Weights of a small GPT-style language model, trained from scratch on English Wikipedia.
Architecture: learned positions, biases.
Training: 452M tokens, 3447 steps.
MLP neurons of a small language model. Each row is named by its layer, matrix (up: input weights; down: output weights) and neuron, and shows model dimensions 176-239. Each number is 200 + 20 x the weight over its row's rms, rounded and kept within 0 to 999.
After each neuron's rows, "fires after" lists the tokens most often just before its 100 highest values on Wikipedia text that the model never trained on.

L9.up463,228,187,192,225,186,185,216,193,205,223,231,219,204,170,201,191,176,173,228,197,191,199,199,180,210,195,209,216,211,242,195,178,205,227,193,231,203,181,200,216,199,205,212,182,216,167,203,219,234,179,182,167,188,221,230,214,220,160,174,200,205,199,173,199
L9.down463,203,198,173,185,204,189,219,196,219,191,209,168,220,176,193,202,194,216,202,194,162,226,225,210,187,198,202,215,205,179,204,209,232,243,195,220,190,209,196,215,202,184,170,226,212,198,177,218,246,193,192,205,197,191,174,177,206,194,202,173,204,232,167,189
fires after: "4", "2", "3", "was ", "0", "1"

L7.up1086,232,199,209,170,206,214,179,182,199,202,157,188,183,229,213,217,223,218,194,165,186,196,196,221,195,217,216,186,242,188,180,185,240,216,188,209,194,203,216,266,205,194,203,219,171,233,195,186,214,184,190,201,201,195,199,187,201,238,192,190,184,177,191,224
L7.down1086,166,134,195,214,239,171,229,236,223,211,222,202,189,201,221,152,185,195,192,227,195,199,214,224,211,232,183,188,180,222,215,180,208,144,211,228,207,240,222,187,168,206,181,201,238,225,229,233,199,204,195,184,187,200,189,206,191,200,186,205,213,203,195,224
fires after: "\n\n", "==", "\n", "4"

L5.up635,202,218,173,212,206,208,191,217,183,195,203,200,201,204,190,187,192,205,201,186,238,198,190,190,229,203,201,203,216,200,204,207,200,213,192,208,209,197,216,209,206,240,218,182,197,218,195,192,218,248,201,165,195,238,187,204,198,205,200,191,181,180,180,203
L5.down635,195,176,212,187,194,200,220,217,223,183,201,175,201,175,212,202,204,179,165,183,196,185,231,178,220,201,177,181,177,218,219,199,173,211,222,199,204,226,179,209,211,205,204,174,207,218,202,181,189,182,171,230,218,221,195,189,166,189,253,211,242,207,199,239
fires after: "| ", "\n", ", "

L7.up690,197,193,181,206,211,202,185,189,194,181,203,188,194,182,205,210,182,187,201,187,171,212,205,217,200,198,186,186,188,247,185,183,233,217,200,187,184,205,190,180,202,197,214,240,191,228,197,193,210,228,203,185,186,199,218,178,203,210,192,209,229,212,181,185
L7.down690,226,136,207,212,195,208,202,187,191,191,180,193,177,229,220,167,243,226,143,199,186,168,196,255,186,201,194,185,213,204,201,212,197,206,202,214,201,201,188,217,206,194,204,178,169,204,185,197,177,207,175,204,206,222,194,186,205,198,208,219,195,174,193,152
fires after: "\n", "1 ", "2 "

L5.up337,164,229,217,214,186,210,205,196,212,221,172,201,158,246,249,195,235,213,188,206,144,183,173,193,202,207,180,197,186,167,206,252,219,234,202,169,211,212,221,209,173,217,204,195,172,222,211,194,245,167,183,209,208,178,210,206,193,181,203,168,207,233,221,193
L5.down337,178,155,172,202,223,176,164,168,211,225,206,215,213,235,193,226,190,188,191,219,190,216,196,213,218,226,215,198,190,184,242,179,243,172,210,217,179,231,213,184,173,202,194,180,194,190,209,199,196,181,203,199,205,229,188,197,197,188,242,207,199,200,190,206
fires after: ".", "|", "==", "\n\n"

L4.up965,195,217,205,220,175,178,205,185,165,194,183,212,200,199,215,176,193,203,205,184,175,211,169,231,222,219,217,210,207,217,172,206,171,207,184,229,232,157,212,213,200,177,218,207,176,187,187,211,210,199,186,194,192,152,184,181,203,181,202,206,219,189,174,182
L4.down965,150,173,236,207,217,160,172,192,231,189,193,177,221,224,173,179,211,197,218,180,179,217,244,222,184,191,215,213,192,198,205,224,240,201,204,196,162,205,222,178,185,208,158,189,212,206,189,201,189,199,213,190,237,202,171,201,216,198,235,226,200,226,228,174
fires after: "8", "2", "3", "7", "5", "0"

L4.up755,163,219,172,213,196,215,161,194,191,226,247,215,209,182,207,194,226,188,202,235,209,195,194,164,203,151,258,209,190,226,186,164,210,213,210,215,210,205,196,204,224,192,172,199,196,209,183,247,203,214,187,183,216,218,218,198,214,210,211,207,189,203,181,202
L4.down755,237,197,248,167,197,216,213,217,151,190,185,216,202,209,191,196,193,202,175,191,210,166,196,186,199,213,186,186,199,208,209,180,187,209,214,196,195,199,209,228,196,199,185,174,200,197,221,206,224,218,182,208,185,177,208,192,189,246,211,172,161,237,198,200
fires after: "| ", "\n\n", "a ", "similar ", ", "

L10.up275,196,191,187,249,214,202,181,191,224,206,216,214,227,211,207,184,197,220,209,204,206,158,219,230,179,206,181,200,162,227,164,162,251,178,217,259,192,212,200,216,201,171,204,193,214,229,194,195,206,186,214,195,210,200,231,198,201,188,222,219,207,155,180,184
L10.down275,192,151,205,168,230,185,223,219,211,224,201,209,210,212,213,207,205,192,211,196,215,201,201,184,200,207,194,206,210,184,201,249,216,177,166,177,204,172,207,194,201,180,181,203,198,192,211,178,203,226,170,239,201,206,207,206,208,221,175,207,221,211,161,190
fires after: "\n\n", "| ", ". "

L4.up691,203,203,178,208,205,173,204,199,219,155,158,233,197,212,216,222,200,201,181,205,195,221,191,198,204,193,210,181,204,199,205,179,197,205,186,193,203,164,242,168,192,202,201,186,203,182,158,226,222,186,218,192,187,222,194,195,217,183,210,168,224,206,204,208
L4.down691,207,205,177,194,182,227,183,175,215,219,166,195,194,193,186,225,178,178,215,190,209,205,212,220,173,209,179,201,201,182,225,194,216,190,171,220,232,212,185,217,192,239,188,183,189,219,182,185,211,201,186,169,208,192,160,196,171,209,228,195,206,196,218,181
fires after: "of ", "their ", "s ", "his ", "to ", "the "

L7.up376,208,212,194,191,196,230,260,190,178,190,179,153,241,201,208,173,190,164,201,203,193,181,184,188,198,171,221,193,200,201,219,180,218,223,234,168,195,215,191,179,219,196,191,206,223,202,211,198,236,178,198,202,188,207,197,201,199,187,197,228,155,173,185,179
L7.down376,224,144,176,195,244,183,191,213,225,191,207,212,157,170,205,206,184,167,206,172,209,193,228,200,162,189,188,158,201,212,222,200,213,182,185,233,219,187,226,209,175,228,156,235,220,200,175,204,205,182,206,198,186,184,182,203,205,189,194,152,252,195,214,198
fires after: "\n\n", ". ", "\n", "of ", ", "

L9.up210,221,222,185,220,211,195,215,220,218,177,200,182,227,216,219,156,235,234,204,227,195,195,209,174,179,179,209,184,176,197,215,139,217,229,217,195,222,189,234,192,212,171,189,219,191,195,202,200,177,197,197,208,213,174,192,220,178,172,183,186,208,217,183,178
L9.down210,198,221,194,190,212,220,179,209,219,224,173,203,184,203,230,196,200,221,201,198,175,208,201,222,202,157,203,198,186,159,200,237,213,194,191,229,192,206,196,186,205,209,154,195,205,205,212,176,176,173,184,170,209,182,213,207,243,212,205,194,235,193,186,172
fires after: "\n\n", "\n", "'", "==", "| "

L7.up846,198,192,158,176,192,182,219,193,178,197,240,210,151,172,181,181,207,159,182,218,199,184,209,194,187,207,210,218,183,201,237,203,196,203,179,220,197,198,219,207,168,167,200,188,228,192,224,154,240,230,224,194,182,209,184,233,186,229,205,173,195,215,193,169
L7.down846,189,152,190,200,224,209,187,256,178,166,195,209,184,181,195,166,187,233,193,218,225,217,195,182,221,197,206,196,187,194,279,215,188,206,219,177,187,201,166,213,202,158,214,193,198,240,179,189,199,216,173,210,203,200,217,224,178,184,184,184,199,196,193,199
fires after: ", ", "2"

L4.up171,192,211,197,215,206,179,236,195,248,205,177,202,218,170,205,165,202,221,202,179,218,205,205,181,222,197,212,207,222,211,188,187,243,198,213,209,207,183,179,187,210,163,180,219,183,218,214,208,178,216,213,183,245,183,271,167,239,178,205,188,191,174,205,213
L4.down171,213,171,187,164,217,194,200,201,209,187,184,207,184,218,222,195,219,238,225,176,176,194,199,196,207,203,201,221,181,196,215,186,202,187,189,227,200,191,198,179,185,181,195,216,226,202,179,189,208,164,182,183,221,199,146,207,214,158,254,195,219,184,198,221
fires after: "==", "=", "\n\n"

L4.up233,178,195,212,217,204,219,197,230,214,193,223,197,221,168,169,204,187,189,196,189,208,211,177,205,234,180,211,192,226,220,216,178,186,188,188,209,198,207,223,199,164,177,207,189,213,185,187,219,193,212,190,159,175,203,229,180,212,188,199,203,218,188,205,206
L4.down233,213,228,148,184,186,228,229,192,192,185,193,184,187,193,213,195,180,197,190,205,183,197,213,216,192,207,189,238,192,165,221,185,202,182,226,226,231,168,204,209,228,231,209,234,210,179,201,188,169,199,213,223,213,217,202,221,205,208,182,197,187,217,204,212
fires after: "to ", "and ", "from ", "by ", "of "

L5.up178,219,204,207,174,204,209,209,211,190,207,176,222,214,223,192,219,240,256,182,214,169,188,202,166,180,169,187,187,177,193,194,224,238,146,210,210,166,208,206,145,206,180,187,168,205,211,200,178,192,182,212,194,177,225,205,173,189,190,195,194,216,216,247,240
L5.down178,219,171,207,213,210,221,212,165,235,189,208,214,178,181,172,204,215,184,189,189,210,181,193,233,241,188,193,161,213,171,192,210,191,234,199,215,214,222,211,248,166,238,184,189,185,223,203,193,207,211,222,243,183,204,211,197,177,199,175,183,174,184,201,219
fires after: "| ", "— ", "0 ", " ", ". ", "0"

L4.up14,171,195,179,168,202,191,201,176,217,237,200,214,224,209,219,181,215,212,228,246,220,216,171,183,198,172,224,202,216,173,190,196,170,191,218,191,205,215,183,170,202,224,172,202,205,187,190,215,232,232,224,198,169,221,252,194,228,172,201,187,196,165,181,203
L4.down14,205,217,151,205,213,190,189,202,171,228,163,190,206,216,211,182,219,209,195,205,202,188,187,189,234,210,183,171,184,210,221,230,194,210,209,188,200,195,153,218,199,210,216,204,214,202,198,204,193,219,187,202,190,222,228,214,205,242,178,196,227,218,211,177
fires after: "a ", "the ", "The "

L7.up810,194,231,219,166,205,177,213,190,224,233,207,197,199,170,184,198,186,166,196,203,181,198,152,169,184,183,198,205,174,193,187,231,174,205,201,202,192,190,211,181,164,196,173,251,187,189,185,212,208,196,175,201,200,209,186,195,191,188,193,233,208,210,225,187
L7.down810,253,183,202,206,187,209,186,193,191,204,190,217,236,190,169,187,201,203,142,203,216,203,181,184,171,204,202,214,183,197,175,181,224,213,191,260,200,227,192,213,228,212,221,165,187,215,203,207,219,211,170,176,190,187,197,208,235,200,188,213,200,186,208,217
fires after: "| ", "; ", "0 "

L9.up433,202,194,206,168,215,158,195,206,194,217,254,196,208,178,230,192,192,148,193,213,219,179,165,203,202,202,226,233,204,180,172,203,181,237,227,202,206,218,213,170,180,205,235,241,150,189,195,225,200,210,215,175,197,189,211,178,198,184,183,208,213,213,213,197
L9.down433,175,197,163,209,190,198,155,205,203,176,199,237,184,215,198,206,214,193,187,219,214,189,212,192,156,197,231,219,197,193,221,176,169,200,179,244,186,198,199,198,216,208,196,196,228,179,210,211,188,178,219,197,219,167,175,199,170,200,192,229,207,167,224,197
fires after: "| ", "–", ".", "was "

L9.up786,230,188,159,176,198,227,193,221,172,201,187,198,227,190,164,203,207,201,220,224,176,184,208,187,186,175,184,184,179,199,205,206,224,228,198,192,188,185,200,195,205,216,199,217,221,227,221,182,187,205,174,211,203,167,196,191,202,173,190,201,222,225,221,226
L9.down786,211,164,174,226,189,198,180,213,203,168,188,206,204,216,166,183,221,219,219,180,203,197,214,189,214,190,191,185,195,205,186,161,170,234,187,227,185,189,197,249,196,182,208,194,225,193,218,211,190,187,188,233,187,208,194,218,190,193,195,212,211,193,213,175
fires after: "0 ", "1 ", "| ", "2 ", "(", "- "

L7.up150,218,175,189,178,190,215,242,193,211,170,193,196,178,231,208,189,229,235,203,218,183,181,207,213,219,204,211,202,156,193,197,176,227,186,246,225,208,209,207,199,182,215,190,206,184,211,182,211,206,195,213,183,241,233,188,174,191,207,187,204,205,204,202,196
L7.down150,211,211,221,178,191,184,178,172,201,203,199,155,182,242,238,167,210,218,209,177,200,194,171,190,184,193,196,207,195,161,190,154,206,236,206,210,231,193,204,242,181,196,216,194,186,221,202,199,219,182,170,201,184,198,221,224,230,170,236,191,198,182,225,167
fires after: "| ", ".", "a", "Website", ": ", "\n\n"

L4.up1156,209,182,229,176,183,214,183,192,212,214,203,192,193,204,200,191,204,221,177,182,206,186,168,190,223,211,210,188,199,217,191,183,210,177,172,199,202,189,216,224,246,184,188,233,225,186,208,242,199,211,239,184,204,188,213,161,208,211,236,185,169,214,205,195
L4.down1156,212,192,226,199,193,179,183,227,172,214,212,224,202,204,202,201,213,163,224,172,180,213,203,204,212,177,221,205,218,196,158,176,210,187,193,193,191,194,171,197,177,205,185,189,207,168,187,193,207,191,202,217,233,171,188,186,191,189,198,174,228,190,208,185
fires after: "of ", "in ", "for ", "on ", "and "